config.yaml
intermediate_size: 768
attn_scale: 0.177
max_seq_len: 256
doc_mask: true
MLP neurons of a small language model. Each row is named by its layer, matrix (up: input weights) and neuron, and shows model dimensions 64-159. Each number is 500 + 40 x the weight over its row's rms, rounded and kept within 0 to 999. Numbers have three digits each.
After each neuron's rows, "fires on" lists the tokens most often at its 100 highest values on Wikipedia text that the model never trained on.

L11.up16:462533499473494479476547541489457515506522490428465450556457545458527536497496531476549482480471506410536500470446415441456538521481461510516555452494537453566498393528549490514508506433520525573508522547419486519519438468570527558487550482550544434487544477467482492556558563558474525489
fires on: "p", "im", "m", "an", "h"

L6.up303:474481491477500468498433469517538564490465416507527481499588539425553559461432564431425546572507435469449527556474445557468528453498497536478492538465523477486465527488500493517521560422588477530512514497465494519426559506505535445515457528534464478432460513592512497535503561481542557473
fires on: "k", "p", "ing", "c", "h", "ep"

L7.up119:531522438529461452568511514503520480503556520480436535576564514509420519524507523543549486548460485497409505458457466494556526489577442535553608504560508496539521485582476484444498510470490525490510489528478509564540418433509525579417500552446546505468545476462468475423479546516534470545
fires on: "e", "ur", "ed", "ip", "om", "l"

L10.up444:435493499439420558498462487495508515499501486518506538572619500503538430477530505517508490528470527503460472476528491481621502468494494474543487573428481469403536511446491530453526450553494447506495523495487504449502526508555487518435491516444527466539523517483552452516509600536540499484
fires on: "s", "r", "ol", "l", "el", "al"

L11.up447:584447460505484497502490566481504539538495472486550482505490514502529542462512577576410456555454490512487521499479553490502504507507493475461522574539463512476556570485533551456515535516401513566577522549460453504493426508480508496494537545470532425586471502468487435518555469507450477478
fires on: " h", "o", " n", "a", " le", " L"

L9.up614:570513425516538498501495527579512503490520524553450495568439436499538559449448451521521499595449492481443542472548522530522452467439447524460549566481527542460547527437469512549442522512527523498585532579457523493453518417460531459522550503530516401457454503504498472503556485499448492547
fires on: " n", " s", "is", "n", "le", "en"

L7.up267:515526500510423552493464483501544527473493511494472491473551486466493507521404509465500480465526585530531552541487512434508544492542552481528503469517481478519414497481541498528538511426544478508546481532536511611477520446546505487493524482511495508505419462513473545478516489465560505429
fires on: "k", "at", "ld", "if", " A"

L9.up713:417467567541406546537504521477520497473441512496398525477440516451469559552474512456525569458546480530453530516425487461417518550485468453471477565500468556543506502477521490486512544494521492524514494487480439521429535479501403498538488555532514581474557489508465478576479460488491488551
fires on: "t", "l", "oc", "ter"

L6.up464:530448493425443539514506497511518556466512476466525517515482473487545504492550519428471577531571418505477526569504466582523548560493478515458518473436462493459548529535495496475527471415588409469469579499466419480429516527495505489538516537453425563563488475567477510480462456451518458522
fires on: "on", "h", "k", "n", "oc", "ol"

L6.up44:459511457514442401501463443535488466379518537427409474498473480419531452459510564513503538416458540461524466523484510494469479467526479539443539470540573428458513469507502541496512543405517515506513512439540513513458484473544548480543441456505504445489516483523539498511545526518470475518
fires on: "\n", ":", "or", "ay", "ing", "f"

L12.up293:511516513531491516543547535465441486453511525526549506585464498457543480421510547544517545423548464523497498483542477472517484482534485514489542480480427408559517470482550491597470551503492505470546490427500537515519505550474458476465425495464542531467454499518471487483521510443479549496
fires on: "s", "at", "o", "am", " com"

L7.up742:563433547551566415490524526525459533459503416516527466481484579474501491506582506439509509464495531526520511441482515476504518528521465528440553467381466473498586545475520477518445519502540523515486505539482555502481462427438586463419543584520510503515495533554419550540508521538498547536
fires on: "en", "ist", "iv", "est", "ec", "re"

L12.up384:560473530477433548499558532469573477537541470489503469546505549377487515463515522490519516511470464565488518444545515479448554486535400544482523549452464541522496481458510461502513490471507544494522482417507475449511472509492507514504470419496482522489480499494477484522495484554463498505
fires on: " ", "er", "s", "ing"

L11.up674:469540535445534462493560473421572429469543519555468496507437579490418521524495542486438527555507487465435517558562417554525503446531521534441471544495425518519426535470440479493557568489516485475479464536434501536517482569503495507523487530502484472533505461520481519509533523439492503524
fires on: "|---|---", "u", "a", "s", " "

L11.up345:478500430535502455427532524557520468536518522469457497533504542520599563527508471463554470520516486469415433529520531483510485491574450547503568512535513543426481498460541467526429517461534472479547488570493527546453533536531466495537497475525481503515471495519489460469569532414414461512
fires on: "g", " ", "en", " d", "id", "le"

L12.up20:488497467481452500472528523487518480453459563489454479547472421517515456493482527507487489496493466409449520421490394497433513500475429453588527501504514456506461539577524566569551540384499580433486548510555530500539481463561488464448467495472517465436490482537484486509525483521530516470
fires on: "n", "un", "ar", "ay", "ut", "en"

L9.up348:516526499532516396494489559540520501428530429481452462537560552539496464500484534531454496499493422538490514448478499540488413577438444499529498493396502512557450523545492477533424538533509558499559475580467545503484479521454510508488455597554476461577517462525490554516506534561515492562
fires on: "re", "ric", "um", "is", "en", "igh"

L10.up712:484504594511467473528463506467480470554507546533473457432566459476511542540487469435456424575468514511529440505494501525569545536539474530472510499452495531414558534494512464532520529523487448542534467415551493532496555464559495575531517497495550467481545562463446407546513556549487440493
fires on: " a", "g", " an", " A", " the"

L11.up569:553554482481510478452507483517458467408504481497534477565495527458570556559525501546506555516488514486490474441514515498464500500455433481501532531557502427479463482516523488506458429476559475513537518457458495518486449504499521578458488473479567530459507545558480513564474525523569543480
fires on: "e", "r", "y", "p", "am"

L10.up716:495546504491411561482519494520488526532513501509492450448460465490545513559450519453448498512533502423492432579446453572489428569527459471507468588512500539543485596483540507553428495421505497536515498509438510538496478448458481532470528496522511562531515499453443534514445506434488495481
fires on: "p", "ou", "l", "if", "h", "r"

L12.up304:482508482454461484564463434469535529454550468569517456537510465534531535479492542507518499475463474426528527505483458480473428556438569519556489486519516532508567601557518508534538460468464524486439534504490561476488529501507513464441548445458557492501513525485487497541496493510484514441
fires on: "e", " St", "th", " st", "ar"

L3.up585:441524465485596484491509439477415526497503507461532486468443517512473542501481479469475515523501566501476473494487471518536501458465497509443505526478514536502463519473502557504501526492503560574558513475506549465496523476537468531465512597546529562553485438477496476477546448413499453476
fires on: "ue", "e", "ack", "en", "ch", "ia"

L3.up490:511521524531604534558511510495446576518485526507448524473533539394543530530484534486487545482513507563510478472481491451568512616521456525551536537520525551483496499453449468545471516464515519536498494537467506509588506509466499493405477496631522556495470480502456467549543466469443479455
fires on: "t", " on", " by", "ld", "u"

L11.up400:516483480542515486481534507515509558501418462544520476507460568451424511482553602479496526501527560558463499511478486463502541480515500509435490490400569501512507581483532507506481504458483512498481466497467531503505531515467530448539474506393563438485464438468434565484525564473505509428
fires on: "l", "er", "v", "z", " le"

L3.up671:518522572458574547521372494499446504518503536504489475541487488509412473462540552469524519553497567488493471418489477492454526527426506527411513581497519539513587539530540479493482488569472499475499527508463499450514477491510436566496490539498533487497508457460561431511453467503539493408
fires on: "y", "um", "m", "om", "is", "ers"

L2.up319:560538484492533431494435473473512459526518521458490479500460559503496537412505530570504513589523529561444503523547562512501608434467540443552478501465451483461459498528564520473535496524468479491457538505466559530504492515538511498513587596518542508605475533474450452507445501527446429456
fires on: "'s", " also", "g", "ill", "o", " n"

L11.up130:535481529460498498537516530457482456490537448492487457468495542429490508534467495504510523472454508457487469511489559451409559439440512529566473535454493512539559431490493483512485508489445466517581457533464445538432496498573481532509487453459521466472484559417455490533505542525492543553
fires on: "f", "th", "i", "r", "m", "d"

L11.up767:443464528425471499517515500499471461454450437439486444559506497455392503510519529552563510505515437463449531453508404533517547484533508483524521532511465512517422412542528526492537497477542449457549502542490476596463493514453461512544539499518557481514427509460495516534545533503478560520
fires on: " r", "im", " comp", "e", "m"

L2.up189:470450524444459516530481524519526479543503465469458528491533530453473527606526533455496455477474518467531504513478453463563511554488506568535477463468525563493481501530484503473436487519489446530478576491476409546460517565535544521477447559457375510469534507547479509529514521488532461498
fires on: "if", "t", ":", " St"

L9.up73:543439461547482542528427513467571535556445492481497502534564559478475508478406539467497479519501524495483525499470513484525570462576426518529542536579504568518475466556562510447586446547486544510507483511493552517529562486482504494453511502481519511472532456508494485487481543500550466475
fires on: "l", "ol", "or", "em", "ic", "ur"

L3.up579:486543477418480445500478496507499496562559542457462581469483483515493454442496514452525513545501448572449482503514548560495529468452572527530506486430526540511521522545505431571397438522487500519572481467520475510529520431542465552571499507547479507468485468539557469474570478456477566495
fires on: "ing"

L3.up464:497435609530433514511460509507497545501528479535574442511456503485455495558495491462483486516467475491552470593527574456458497483526468517419420516487527463546460519440556545546571556565436517475515490552473540485500480463565494515436542550474505473485490489468529481559509500422486448454
fires on: "at", "ch", "z", "s", "y"

L11.up303:464477507477454502536479522473482520496503443484502542518445512473579511504514501484534466487475565482532515467501438547538541517515575500436568521478455486508532510521498494483510545470490471458503494452463359549497476540566487534590487504433528489478504550460533501463504501502543558517
fires on: " a", "i", "s", "ig"

L11.up438:512498475558540523512520515526518491505495464435500488500546479490472505481495452491471472443541477484568457517494433424503485479403511567508556503498496448440504526583506527438534475422464543470409434554522459445544471447545558515432510526484505487526508498474511556557438522510515563479
fires on: "p", "in", "er", "it", "em", "s"

L11.up3:486445572552509595563575458458564516495454483505510466479465540470567553527447482428484486512486474441507531468599555483466473448505530435410536518505499453497534518509560529467488631517531504442481448520506484512539543463550444411523565478448599512494537493517535495515498542440460530492
fires on: " a", " th", " s", "ec", " w", " f"

L11.up195:427524478503521474450511436509513534487474438473436534495454516521499454540511487510530493514494501430510475544536504486536523490470494516406522522440558585540536511499546491441589518495489502545524479489502543469410487504505519523495527479438462494553463489481521461551492447447510507433
fires on: "r", "u", "en", "z", "ag", "e"

L6.up398:533510501555576477514558469518480471566460456515503552467529491508477506516466531456530538533486536470451497496420433516495462568438517479532497494509542541548576510495521472472535476481545464550403477497412516415502469551476501536435437457517440475486559519525552549488528531512486454569
fires on: "d", "ac", "t", "p", "it"

L6.up669:490538466503418477522512556466492556403473522481494484454509490533508467471485484505523410488573552465541563477558451456441432552536522478506548433460499437562529550584483526499520501470491503496478482507559485514561496528566480500526488471485533518487517531456526489535455507505485518519
fires on: " the", "ar", "est", "od", "ast", "un"

L10.up710:459516494480502507514474500522440553502443485540470458496530464504461505455519534463515540492517565494441534421477511435472505456481507537496570505520528474424507544495518467534444533479566533468547575445515423508571496562510434546536475567509472444536399463426537438518539448507513505502
fires on: "y", "o", "is", "ay", "ack"

L7.up382:500495526436578494502521612493476559493466499497464528504476433479471486410563412544494493529496482509511553498483460621508428515495454493531491497490423501494443507517458472526460531516579485523496496452521524526512562517426560501507445465469457531516488501530573530491499498496496480450
fires on: "ing", "ro", "\n", "re"

L10.up65:521525515505513575520515512490512515508477529509423512467517426469487486539469512498502512525501505539498476403520503492585475492538551525529449462507533491501521458501474517528504601521499457569501501518487536483562518518434461500502525516517510473556522473494498450588449484481412586515
fires on: "ot", " to", "ld", " f", "t", "as"

L11.up761:540574537493523569516507450433478484493524433552530432532503517545507511523488548497513496548505444475538541509506470487522439500495461548505486487487506467549482532527420563480437395433493493522455467499494483501474514502549519469488545434522554519498562459524470451505457458559459475517
fires on: "u", "e", "i"

L3.up214:514449455476498540494519468429556506503460488493491370509546480516540488490496527516512486494438437552534533486488467482536539501520522472504529526458510521583443461501492482522533489486460482512513507550458518549578547468520585497468503543497420496510502476550537463406528590473521571513
fires on: "er", "j", "ian", "z", "u"

L12.up566:439495523508463550536502469537481455484525452539442499469479445560513527499521460444484581387510450497496499552444461460458466543499497502474492547531484484531470475430469561554465524478508509467470564497505536524495529512522544522557527504500534532490529543480486517496473531581515507522
fires on: "e", "h", "il", "w", "k"

L11.up444:519447495549498494505559461541545483544444488434507499469501520559535470517526420496496511469509472546478528527526523457507505523542485500540497511449515560466463485508525459457454533529494449505481563515521524545508538545494502476404464565441462506582514493499557484479454564488501495460
fires on: "d", "en", "t", " ex", " d"

L11.up265:509549455536481497552495444528503486495508497438519524524460548444613502417556404550530441479504460539525551545476476484564494534545462514498549525440494511472524500509483471494482538487470448512514537454548495507583446474532520507407522520454527574544459449453507432551504543472511437532
fires on: "en", "t", "j", " a"

L6.up263:548538438451516481475453519469481465467492478485524511505461532376555515515564511513573485469561469512473474558512504484510589445479475523433484450541454457501472504513483493521535499482568484519529485475445463467432506518452511526465511535398517465468555464563542465583436549463536517476
fires on: "y", "am", "t", "ant", "'"

L12.up742:509485552495499412422529464486438465492411481511458478505513484494534495481579493505466500515490407578489461471485497490459481480429498593468488507503556467473527521560526586490507509412481544467445431542490465587607476487483504547508520505523567547504515520528501469478499586451518586445
fires on: "p", "ot", " the", "at", "s", "ions"

L12.up749:511612532399456549502487520482556437484478478492500489497493480411570451534431469533527511474485539493491497494483510538536467492461594453498480526532538501478517489489492491465510486485513450591526477448486523513498422470544432508544581457489506574532456536574473516447487521505488503583
fires on: "l", " f", "re", "w", "i", "on"

L11.up428:458495510504429532495507473516515536511519518538490481447540469470542540431506561527552598403495447461474456488461522425453444494496468522452473550496551494451501531506499505482514472520521516513464448540535528536497509479561469482547516536557569483518470494510471525538482490552496573533
fires on: " w", "w", "un", "k", "am"

L3.up37:470502443530503447433537449556506515551514475519457524473522548470458559521533493574530511517471529519606497531525488532448484542508421438482423509527531562456459453445541484513470452439468500508478573535554541451533516570529542470557472471536547459555540502537510485545487462417482543549
fires on: "ver", "ost", "up", "ated", "ed"

L3.up162:565499452464426547524500505474499511531478507444540492512514451507504436422523499485532535494534492565534545498588494553496552463527511487436493538425442464542524458534479526501467472509495493504453481506504521523504603571503432521455525531577490518506533556569477480457535442530487490498
fires on: "0", "\"", "3", "ac", "9", "1"

L11.up187:451559495507534511418471572494414481479479462499509492487573514440502570458604519448491522524542487502444513407531524420507506467461398486499508571497542502535494516521456505475465520491493513508548490494493560561471522481469506441549528461474486513518484530551502534541568455499544487464
fires on: "ing", "e", "it", " |", "iv", "ine"

L10.up402:399542524511554536568539458415454465400473470494537472500493488453504398446490507477464537471484467458508549489507519608501459550502522493485551510522543465523529487547607467488434537472431491572463501527443551489544506421533528569509543458469457515493545452453421452513479601537416478558
fires on: "at", "w", "in", "en", "id", "ol"

L9.up498:503454513471502468498593467544500559536508480568522449468496492445504542460506510493538491510455515474506528485488533485534491578427481479492477440471526447522470464481545537469445555396558503545418526525471473528500478498492509509477535469526456472440540450564514564503487440455540555479
fires on: "n", "p", "m", "x", "ic", "et"

L7.up690:483471569536484454484508504481518445514542517489587517568476465485496418497518505533512517529513534494475496526384515472516459511457544411473488536447494451575510517519555486561532559560482515479470541496498499469556422475524473450458534467512529562553456554499526496481517577502446525461
fires on: "b", "ch", "a", "t", "ver", "od"

L3.up230:493460452468505536470491543451519544513490486496505420553501530483572491509474502420518523476493465520451503499565475512464510468490502558532562550485468511518526417443588570574516461513473502490485469468438464520481562529538423559441490481527472444433502566537471466428555461494507513470
fires on: "ain", "ear", "ou", "1", "2"

L2.up594:480550586477496481464575537472575513520450508487506516470446491516438520542489537508513497530517529527495512595572543485534474486583419546434597535464505439522471492457541526559472570578463546446525448527550510559519557537524414487498461525495539517505465481445506494494499506430497525503
fires on: "r", "s"

L12.up473:511457462540522519485526488508555535505449410479570484516523572513416455497497516581505519445496496562518509460530512466522589450496535528505466478528517508476496513455523512540461456472435512457451460460506471479467536545580484469480468582447508475559469414444496494443514517489550572496
fires on: "l", " l", "z", " L", "d"

L10.up592:507516495513543431515505438496514433481515483547459448524447450610523471518552495472500546559496402493487512568475438532475410523507460565483464401485507517511540502485523518509493473467518422453542493499467466573485428483540477472481530441541593459479507518540453519483458577549457454517
fires on: "en", "e", "a", "re", " in"

L9.up298:527532533428415477456559575515515572525541501436510512522510456520517512600458500477511512499559462474450412451502534518510471538460567424490453568564435529501473435509502462493483463479409496518522467509494514580520522504448458513491475478512574506506478456470477435495547473545504535534
fires on: "e", "ri", "im", "ra", "l", "re"

L12.up251:513502403499478525469513508516429486457470551481495443481446531495541506468473517530529507540478563464472371394520533521475494462449478524462534532485510487487490498561485525483579482557529453436609496471380475499447448463521470449477502516528521518511451491452446446576499455507572484448
fires on: "p", " re", "ing", "y", "ay"

L9.up577:518446526558525465481486503514510412587478546473576554426509542574482569571508560463506464550471510428487433550509478524558415485557460550461493510547511417487519512497490523570423500448464495473537498464531487535430531485490465564497481439492532420506474495526530523565504531519509471467
fires on: "in", " ", " a", " \"", " the"

L6.up193:488538494547507501485459510552487512511489547513391429424562501491511454518474467442502566496508490554537434504488506574511542505489547546453468474526579473496540451507503551514545542462460532480497430550523441418387456567437493498511569597540514494529459478504515464530428516427470525450
fires on: "t", "en", "ot", "am", "z"

L7.up81:528499444459502544487438460619509526517503462563548485517499473522521487572546542479536544559386498501509528529513458546529465505459476533507491508485491496540479445541488491478509504454532517512511496433462493519496461527550500488419505500515476456491595559524435524460452487392519484426
fires on: "u", "p", "al", "il", "x"

L2.up223:477452469537437504524537460516564429445493470451458548476498493504472490450481486482558475517473483486574524483522497458510552508593494564536500551511502569564467456593512514452581454478498458515536543478486471524471505517546491517563511510456512468448553474586503492549440533515506479577
fires on: ":", "\n", ")"

L12.up260:483507516464499410468539521478484532554480477543525467480456532557471551542440458533451501510534530514493461548565497458494515469543464502476494444535478503485471447474535529560544512495463501493468456408477579494501438472491545482512525525571582476519529564530455477532462491477441447454
fires on: ",", "4", "|", "5", "3", " "

L9.up140:465528560441505500520510495394459468517487440429483569475461509504511532553519479578504588551522467489575482472462589488501453522413471532464512488514533526457524447483550499464524527445540489552524524521532518538458475477520483557446548508494540488470466460519571550610517523487536520480
fires on: "e", "r", "h", "p", "or"

L10.up225:486533528543517480563503548536475452469498443471477486495541587448471493449411486454540511439558470508517470531537497485467543461440494552522523492544522451492541426459517485466419478484471502510483520483417558547521467451463483485515472465493593532510450514465438509502541560465500529547
fires on: "c", " al", " s", "i", "d"

L9.up580:418551512497496435472528506483469476523452542513474563559423445506474517500458471551470407549490521442464464529536462501476514526525438507472426395582405534526497525508514485461530536520472416515492484502511510562467428513499488476425576474507461472474532495476446493543467500508495472523
fires on: "4", "5", "7", "3", ",", "2"

L3.up201:379551517458566487478530532484550539525484463463532518439470490514482566502482510501544480548566542510519505649486439503533430460451539532487534451485520486517511477524563506527525539494484447469527471523528535478491447538540570476556513531465509556489467523458465375477501528504478490442
fires on: "as", "r"

L9.up272:487565473495462561497589439496474482465500473488501506532558468545488475462503482560479437512482487522490484446508483560530519509458482521537518493527466465441584545449513517511490472498430511501519550505477612503505528433508534471499511480533464438506488447490468455467544562599534540542
fires on: "s", "ed", "ol", "ing", "in", "z"

L7.up220:453521503479475565491494478499522524459543529452511467452498447518444510422462494427532468488529466496564532505547496589499516525504459520427503512475564420491548483464530538519478502543521462456452450548498437543492603529590534518500474511456588495524492478475443453450473442513554502542
fires on: "it", " f", "ac", "ate", " o"

L6.up696:479597471519445443424542457555508529533506529471521495535522484425457504572491451503531551465479527498506427541487503541481431539527491489530535519498504455555454529532508511553503491436501539509505553509490492495509503516555505454525474493500514570526484522468506548503468474515492436549
fires on: "ld", "f", "l", "ill", "th", "h"

L12.up440:453539500530499588494461467493512521498528491459454501465493490502503513455453521537489522527449482503459483471575525487573506527507532476412532493438459476493521582496503536457523553467604429446508460482551451570471499561597495492539517518469562581502544553479518490513442498421541558557
fires on: " a", " f", "ent"

L6.up210:487504515519494539478558485486481444512542470549482502491485518448443464483542473521551464535458509466477472523450478534479426536477490437418510517561563509419487497474578517554542529488494565485519497512589500427482472488552518543571450450471416465530437462531555545503525473473508552519
fires on: "re", "ated", "ed", "ate", "le"

L2.up697:439428456469561449490508503525518499498524581444474510505443483421500454427556472545511557523490471502498521494478486577546475503537516449412516532500561477525528512550489437509432470479548562511492419443521544554520546465558538532604467472550505449493454536549488455496545466488447483498
fires on: "ing", "=", "ity"

L12.up757:504497520446493470452517553563503458521472507505518475528498401410545519577499477510422486457543556520512548512519594439493538508476587527527476527574502475524510457457504494513495469508460469518533513551516544552481434489499482514451511519529549495495530522557526501481508426489539489494
fires on: "e", " N", " h", "l", "re"

L3.up178:459494487488567559520554533540553440454481571424542554452534475488546491504537465504540449527518514514448581455496493529464502492596575460513456471466528464516478510501453474486505494481568533498452513499495566513516476544520523494525392517506497491508547454610507499448468456446524488501
fires on: "im", "il", "=", "ant", "it"

L3.up200:533487430456535552498511525413534503497492531517477471545436440461524474505434486460510504496520433502482523462611494524546543500494544510495471521503566479475430520539502509511466511468494461504479495486465477525550587443539501490402546604531498481452541522490474451516510470521553464520
fires on: "2", "1", "o", "3", "19", "5"

L9.up179:481519512507586529512523526511510492432456479433537493538503508463487558467497429456617518450486578575462476456509478424504506536453493522507516494437497495565508486530498519482508484531498464533504541481520549506489425472466588451469522513461559544507577522543488561496474418442469463489
fires on: "en", "ad", "il", "ric", "st", "ist"

L7.up261:361473540529437447529508499524479520503505506494459493525484467450500490591415528556504471472487552528534502488447587454567564463481517563529523566457527525536485494545459591498455513579513504492469534498550553559435486501458484520528453484504520543531547517551447529472482483470519540535
fires on: "e", "ld", "re", "id", "b", "on"

L11.up453:466493528524464511507408483475535436503546490479459557535514478570467500545551500489557520470535499484467456445425468541531458522474478553464590482518428531501525393507512572487552475486453556511440570439515500568536465470468603471469491530462444537431529536484487479514547504493499460518
fires on: "e", "s", "ate", "ed", "ent"

L6.up587:516551431519534508503509477484507491531567539479498426494565552501494573470430589506493487494476461507522505465532517395533460494483455439483473556485480542462501552421493524465463517478523428495491505433522501521514448525503468493564536461529593512506542487502450520547434501508440515560
fires on: "um", "ig", "ther", "ld", "al", " f"

L10.up722:438420470421509461536518469476509451438559519493474488442439462549470495549564483467494523476548500540482561488539506542524468520472462514479576531466503541487519462520557529559475456484562410500554513552479564572495497561528479508569486507532500485451505505539490442446481474516502491487
fires on: "e", "im", " m", " |", "en"

L10.up75:497537498496539483466579462515536495491528503519502413489517534463517546544418618534503462466458507471494482455525490511520491514446447518537448517490547477489485432483555559587440478490546454515469460419462513503489484479507501529481489507520460572461485488551539496501503476442499549498
fires on: "i", "ed", "e", "f", "p"

L7.up634:487526541552532557522550511471504502523381487520482430514508493549504466414503470532515510529519591461499442455567538506472510453434550468552505527519421491469514556505512526550523534530484448530529475473492515547531524478522515475526458513574489437464521527459500490511562477544464580474
fires on: "in", "ed", "us", "ing", "ag"

L10.up406:590538470559445498428511576569499556490510438482476486490498518516483462517470565499495467443407501474524410538455544459550511457456514501563495476442469530435561456483575595469494544554499475445418501559478496513512524559509488522449540505522555472473515495564491521504440440445516476538
fires on: "er", "p", "|---|---", "op", "ess"

L3.up665:561545494475503522567484592508535514508521498512493573449494427472441466429528565529443379541480485472569468416483437485536467562500497471494468456551437486490538504505504496531488475471537490507492542431488481457536549501524498534598510522599579463494474507533542496491472512501489490485
fires on: "s", ".", "'s", "our", " ex", " is"

L11.up734:427491508552487513489548520445504505482489581492495451514497462545585526523432477488508509473479493508464496486528501451465445525555523422491501534439486551556470479484525512523534485458522516412525505582579545453511583517520518495471490411473562471516491453510520460503515537490566561568
fires on: "ast", "art", "c", "n", "un", "er"

L2.up93:480425481453403550548530505508586507488487519460488480514505427506466460465514544424535498487491445440587473542515530544516540477509506501553490546488494521551502470487437495516551476525492444534448552405493487483502544533526501516529482566430464414480514499444544515542468556466503497562
fires on: " ", "ary", ":", ",", ")"

L11.up136:491564503553481443444476490492509428438512537474472485519544553418518489461505538487441506504543499501489467442524515515471500539511402540526526524497541516513444522523496497453443473558569472490491504442521493456524471513509465531494472491486504514458540513533503441539492485571487479506
fires on: "ing", " ", "it", " and", "y", "og"

L12.up161:484516549439539515533430500509490518535474463561482537531498474507427465451591489502582431497527420398458495484417536431496453472451497502502535559470481529463488527515525515506523454513500479534457528545448544501539464502543500601490569463466566530519539536550472462431482489476490460512
fires on: "iv", "ak", "om", "m", "e"

L10.up747:576532500503564513517490454483497466465573527483529498520415521495509399462525474539557485490511451474509511483465553452539567499459444514457504490555473526490595508548483482517509516486451452523485553388554518416502482526510493531433553506551576466575544432484508493436528503479479532526
fires on: "ed", "d", "t", "en", "1", "r"

L7.up48:454527532519436515503568567490506552461443512456482470467531483429461498445460505528522447434475517472469519450418526511452480530492506442463516475492453536558475515449528511514506500506518456490476551473459545573489539473486475486585533455534481555513492520469515533519460472477517524559
fires on: "an", "c", "l", "k", "t", "ter"

L9.up654:479480503508453495555582445492503464552512447539487488532451406538453526544475511399449474509462446495503431465462523534535458505504518543540442461468518491492516521534511475470450442541494490494487420532507517506518613532430511572561533437529526546486485463528435483473464464575451534500
fires on: "e", "ge", "age", "C", "er"

L2.up670:453498595414501475525518585463542500488485542456467511468450527439423485553512523614520543486508530427527521495519449456572470539482490480442567593531504476524480577522526464517419474552528413505493482423505516500468524512555538518486512458481546417555491509499516409534482453569504491573
fires on: "=", "R", "T", " m", "E"